Weights of a small GPT-style language model, trained from scratch on English Wikipedia: vocabulary 4096.
MLP neurons of a small language model. Each row is named by its layer, matrix (gate and up: input weights; down: output weights) and neuron, and shows model dimensions 0-191. Each number is 500 + 25 x the weight over its row's rms, rounded and kept within 0 to 999. Numbers have three digits each. A neuron's up and down rows have the sign that makes its largest values positive.
After each neuron's rows, "fires in" lists the words (lower case) most often at its 100 highest values on Wikipedia text that the model never trained on.

L18.gate127:501493441438486516521526528564500475490498490504485498455485491500475492468470445489520474507524514526499484501481533440471522494517502528455551493554498484482461505444519512509483541521508529487483460505474494512463470506514493483453539517488496497505496485522499523505525474486503508514493504490474463495505486514498467498549474527513465485491499507517549510488480495488496526473486512499457494498502460533486520510503520496515524496508509526477510537494496506470508492517518491468492552473484451482475531469475535528491577491509504484482511560481539485524532466527548500509
L18.up127:524510475498495511494446488513486467511545523467495523493490481497518466508483518480511542459492479469479504500473514472481525475497482510524514519477484492478499476510511513524484474551522500508503487528473456511477472495488504467509537486530488474530523507478526434527507503529505502497474520498489484496499531535486489572532503510515470459533522478479482499532520505508509452514477524503485559463501524505487489519496536514525460529549521511476543547529453527516533538485500503443510512541470470528525474497554485496477505492496526497521487502505464465517562505539531487468
L18.down127:509531481500494531487518458520500503503523516487477500525532505520472524486548447582505471485534526507496506506499497458531527500509452508497523501523470477518494502488518523496497522453525506481487491486493512544492466529482498521473489479505542455467457506538473533455492526531528522494532480489512492463506432452482488469452483482534487506486511501475482484512504531504553523521511464472483475502514486509491462507537492502485527497522527535486505502459542487469543516546502579506495501516513513513507500534462491526515554495508490457491484507501517519464500492505510491509
fires in: "the", "its", "this", "s"

L4.gate188:498496500471476518494479483489506495510499497485516515516512532508518442476466501498506490508489520499462555471499481531490487476445498493521522496523509485548541503509518539520530512478541476500516494512491487528519489533493527480470489527449515538506525478468527531555498491482526484514489538542455539530480499478502519532512475515510509500505486480538511513488476491491504486498438537474505514536514490444509517507478522501467503441469461495488488508545510528498471501480512469536472481523471522529512525510517541503419502527422508476483531532509502450499483489487521506505
L4.up188:518507555519499480524531506499503500484506468473469521481466522516509502530484509492501559496455541500522513508487540521513485514482530514506501454491499511498474478534506484521530536552484514517508498516531422486507508467522499529483462529521486472490497503500524490527492473468506452498492481508481525516538516485520485499485533506495508474474495521509541429502479499502470546504516516500514518476557515522492481499495517522515506446485517487524515494501454494502515480523534480500465508518506541512507541510505462524493442453447523480553455445487492499533481531478527464484
L4.down188:493517551496469502471452504539498465529491482518519483503455490504445527485540483559512544475526503501514484506523504502502505514507509531488552513479494467508475501527490500466511463556490507542476515515483482507491504486482546496491463480538459548487500522485496512536480488493505463516489470502539498579542496504484533486523533500476499466540483543514477483508472474517512465530462507474531510511523504493511485528489505483505504480494481480460473547515512515486523488492526517426488508467477477480511554504502478470474521496491515473457487543499507548497495504494527513481
fires in: "player", "career", "team", "league", "teams", "games"

L3.gate132:499490510513521478484470539545493481552512445533502508477508500465502491520520519504538502518493536438485505531522511483447504485484544501500544525528483497536501472537513524530486508485553486498513485505515497507525472487490485537532496535528558495444493528532503510495546498520504453480516487524561517502524495501475458514466507503511456491531480505484479532500508511504514491487489525515496515495468469511493493464522476445533491516469479515503503528504522471495499516532491491523484506498542510508491476509413497504486487492534505518523431493558521500491508519515471525536
L3.up132:473533500525547491457451513507510488547486471489512531465528515471502530520525529467499481507495514426504488501505500443452540495461550489483556513537489492536527494524548505513485503482538470461505483482523501509504517511468497511546501522530522473433498511526496524506553473523509469492481483509539505526506511501431491508490515487555458523483482494477481492499486504508488513504536508492493548526474479503483482482491518474505453515494486490508504521489531456496481495548466475494494506507517530500492498496422517520500480490521490490518476507511486502497503517507461499532
L3.down132:447529473495523484481465477478539504509486513492518525490505518475525518524496505482511493521475456456516514483503497490511520470431508537480508455538505482508488476499509493482490512479477480467503523494546520498496496523447478459543499506506504468446522519483461479510505531528509498517459521493543531521469501537481523514508489476508505530492528540469510450550495517497511495496507465535521541522460498483467515460429553503449443481458464485513516519531511493518482492489495497465520485474524520473480528529517534497476497503524468478534503477520488530493501508506468501476
fires in: "the", "a", "support", "supported"

L3.gate128:508487477542502501500500481513492517530505510497487529491507510496505502486493482487501532495475518493476496526513514479498523465479519549468504477463500467491489507462524470500531480500477500498483499509446531484487476480495518427545500439483499461519490515521528497467496484493510496528507520469503498466489492521502496536499453472481534485554504520475520552475547518450463512543456512532509467489508518484496485465497513474530500497509510519492477436523512522471470478485499458503496447448472490488465519463503567530494524490476440518499546499493517517487490549501533462511
L3.up128:517510435486461489476510529487506486500519490479531529510470483495535489463508485555504509477511552452517493479485474511475465506491510530491466431536554462497501519526495492525513557504535448501472481470454461483505536463506504492524481514449521502525498493518530548458538489491495519524482564528482520486488507509471526514511478473469467507495465518487491507479465503468473520508502478514475526511527529505501498475529497485542478508502498487471492496511535468473478502487503530474501507464533458501488520481481538530528515511485466491503465520490532480511494555514495486479
L3.down128:521488472555487544519486511496487521568468523489514514497520483476487483479481499483529526520474507489515547525479514483503527491499504528448500508423503428495483500467516541475501477489464484501476511502450537477492490542506509443521504452480505483495478525531487514474486466512520510510521517484510544487514480507541503545472472505510469501539520490484527523482519493502458503522476528510499511472502541494488497517495514477523471524495494492518503460455528516453478519465498451477487521459523468501515483458497542488506554499511474512550523500500519520524496529481533488493
fires in: "a", "was", "the"

L4.gate478:493493497509492486501492455512477474531472465530508551535476503468506524494545515500506523493515493535501490444499504493540547498507507507453484503495558506529528514472500468494508484458542509490523484505460497508510494509485501506473516516476543482522490529471515534477540554498479499539481503467396537496515509477509531515521512529494474529532515490527476474500495514492479482504512495536484513459506491511451527530502468492518482508482477516463502456526493528477486488495556505537506494532522485524469538460460474455512509526510477499518528510495525460461510474529513495510
L4.up478:511492472477489489506470474494475467527456480468474538495498494515550502485490542530508517491532463488455492509540471491501571497497505456464499477515490509467507517460485484477515464484502521515530519494483530514540486482546521461472498531490585499536494512528478543514494502462506521522511473479484513505534502537500484507477509496486520481501546559509455509468502536485499536500476519533475521485518525539514495567503529486488531503479525510497517509511469502458471476502500508476507505545479506499456507477469520462494494532481493502526537508563502502500485521513511505532
L4.down478:508501465485509487513490530464495483520503513489485456489510511495539509503507540526521510518484497459528451474517457532504517532473513506445490519519491548488510471528485506512491475455496491508511515473483520479498525489523549512460529489481533485523533504530510530457483523453505505529484488464546534507525490530539507546480526551451485484506494509545470464470514527471458505475486486516521497491475493500523502468500512459501533460475508509550553488492498519482513486533536522428527535513522509531484514479456506499517491492527454517525495506525508532506525508483538497525
fires in: "are", "be", "was", "has", "been", "an"

L4.gate320:521468529488506462518505540527546446533496481512478538484560480508478465478470474484543467475473493491481515487496463505497485484508508516510469519492496517533513509481518540487516516508511478490452486504565484480468474498506503506484499565508504493442501463481509518539497510510554486510499514544480510460494502475504473514527550514503503528516487490512491544534488480529478511519522495457542474487508505489510489516506490515523527464517467509506434540529510487490533492515520514503494487449454488507499512502488503488532536464481468486445488557461504520519508499525533472481
L4.up320:499495537487474494505523515462504478491495464511484555521528516525488476479458490496496486464467481491489538498534442494508496475491507500492496517510539539517503523487514513510476507499523522495527490509501458474492520497517503494443486508495523515506494463460504472528483485490557497501490511499467464509479500514500513515504518455491497479546555482486488547534498506532471479485504487493498471443542439543491502534466526516529526418475479530469509512501481484468490479523476487501522517505441489464507516496505504497509527532505532473509487554489498491505517489446558441490
L4.down320:470518475510534530505467512520513501524493529509447545510500559558522506464481448489513465458495511529514489469522482543499486513502464474427522492510488494503509516531512518528503476528524466508509502494500474475490486487490501476480486518488482499499518541503473482488513485506467526509478482500466498550496506531509530556523507457485496459535512477506476447501538474501476474477543443468533478484496479494495482498494541464502489490461485484462453489452457472494507521549531487468514515512480505508521464481472489500492518556510526510496525493463498516496510525477522482481
fires in: "team", "title", "game", "games", "competition", "development"

L18.gate328:474506461485511484443482497477517462495507484466485475545472516495497507506474510473570492512494512486483527475516550489522524533481512496535464456507527445529480462486485492530514440478501467516494535502486495525509488497472488509461432480545523473538486517502490508444507539501512493488511530505550494468525515463478480542465515469498502488510499496520493505490446510493507542510475510508524471510499513505455472519527495465527484514487477495498487507510478505545475565509531490440478493497524493473481496494495520495508522472513515458538508526530516467463492523517507487519
L18.up328:496472503502508493482504533532483449477517483494484491514496478499470498505510588474529557471509531526477459468529538505481522505499507465514494476491587485501508472495517504489469519506516454507482522481509476489507506519473457493518501490531470492526480492508475497552534504508516494510481484495490480483479510455483509519488499467474507507535497452494510523509438495491482523492508536488483480495493475446514507515497459431506476496485526494509486509492494526521487485502529471523510522480461523527481511497484554531483532511497503514504512584539489500532484529547490540465
L18.down328:479534476531557481493507493508467495501510520453531482513474508496519500477508515477507480521460560499473504506490526487488511488516465506461490502503521487515497517514474504484481412535471517497488512510521500541467517525519473502500466473516550473477476545521494519448519570517534501482467496493565500471524513479475510446459457525534490494495506483489492515507497542489479522513513486508503482502510452503482518567486520502482493540445480499500463469512537500482528503509494510451474521565478487506483516520508527529486497483515496487512529465526511502506497490478506468504
fires in: "the", "a", "s", "became"

L15.gate282:478479515475470511487494529477458480522521514523510493511546506454468536491510546478506533494478488505476524529470498508511500502497495552525477474513497500490530435545513524506495500514473540485527515467476520521513541533476459469503505493502474507497504506490530485476480478479500489493484516525547472529488498507475510523515492518498485491489466507494550463503508544448521508514513516483463495524463463533506512498535470498494449509443570465459529498482441539489506509522590488510465519483521487512513514495493514495498494481514536516496499508502522501475506539519557520488
L15.up282:501478521479478486484497473484466509498510487482507497479497541489467507474485528483453512508529491471528522513521498471509482470493467448506481510474495475508516525509469475493455474500555484509492503480494512536470496498480494545518499467473470475474490468486488459462500475439475493430541475504465489484492502494471461490501530461510496536519519457510521497475462508481519510486506491516510515469496491510525497523448477482506471490492517539509485521493498547453504458489564503501466508502459579503500559465486535457481503487479497499542479491495493488504516462480551498492
L15.down282:494493494502518466505499524488474549533476546531521485465488515482507508501501551461486474489528455497539513506505497501529490494469526502474505549507495543547510473531503492527493499470494480517527482515486523540487547503560512468525456514529519494500488495504550519506468511489473486525515504499541511518519490502486542494515501507514497504500497531495485482515440485492486521494545478493508499505494451467456539460525549474509472538472509471548515514503482472504459517526528513478497514516536518533496452536509536517508486458506572529527527504516504455499504513440486501500
fires in: "the", "become", "considered", "called", "s", "also"

L17.gate364:493519508493513506508504523478496548452530520522481509460486549516548472547457503526563508472518536482472510495491473525485540502502529527472504481526496512558499509477494535475548498454482474508495522533510490491445506548531494498506473486553490546502486451483493531496490518513473548505545531477520534454479492474494481529494512485504491521487520501499480465497462507501499466499500496468512525476472505508495550460508488505494449474489514462514502519504482538529516524499488491539440482492531480507529532496503525481484500507532505485532516495534477525491500478527478489547
L17.up364:488488535533454498529511498535511505481495470515486461517483517562497482502513535522456537518494528459525522493514491507488501469498435478472544542490498514495487484505494512511489485515528463551493483503475502465494484520477469497543474485507515499480503468496497509492495486484448468471501517482524459473512506475501500504461544447516519483482512547433552468480502513513471504496484484490510458468448474581495472496494524490491490503511483534532508494502512504506507523496512507423480520512534493510488514494511544479489491461494482491503482478476507556530500505501494466537
L17.down364:469485484507516487516485509471504537499503493466463514503507525503538503515524492499513516491477505488510492443522500495468530532486517485471482504491472519522507496518525510482511463473457487501508474466453486486473521449481489487556473521449506533493554473476505552448515527476503517494500549499514504463484500484493517512519505475501512489476506504479449480506505482470488522504446447472542540555522524572503468526498510450498506523520531536541487454491484533481520484499530524456496513494531540491516480484510475496489528501517460448519504501495523554502516485527498493502
fires in: "was", "been", "were", "newly", "well", "first"

L19.gate371:520527464555548479521486529446492481485478482481528489492451486506466496522526517518522527533501571466482462512496470525526535536527532483508500513504469491544529515476505511482506531568494517521512502548538491508521482510490530501495505456509496481484532506492503546503542507497526469504492505478478466498504489538521471486496449465487471482482488478509520509501458492448511539509498523521543473502504470511485483532489488510508509471471519495519491460496542557509542476498473541524485540529507474488556509482521509505504498491509494531519489497505451520504484528530504515536
L19.up371:507505503523512504522550520496510478513467501488488506512506478517491520512490554493507495509508523540517508502468536473474506477480533495513527476474486474457528457454442515541560507481500490476466497542501541516505469543538467495494466533534493508520532478539424508456543543497518497496503513527500513470490502498510523486490547497485456524504512500527508526487496520480477543535519527516477487559519483481511493494494465559456499453504504501470490527493474486521501513483491497481529516532524498480502517491522522528494517519489516565500527526477506435506489527498487492487
L19.down371:500502489506496493457460541510495485502512520492517527512529491517492518467506475494499528464512453469474463482463519477497484454485521545525498508470491493497528522521459524511440463474477503468536527539502505519483493505505493503522503534500499495477501492466525436475503478552508512454482488504497502465531511482480498486458504552524528509521504513531496531560486509527462535472532505495497475467485439524473480521477491523489476439527529463486525495486480521469483494461510499454526538515498521505508525492508517565447502506493538517515511470504506518496494453505512531493
fires in: "a"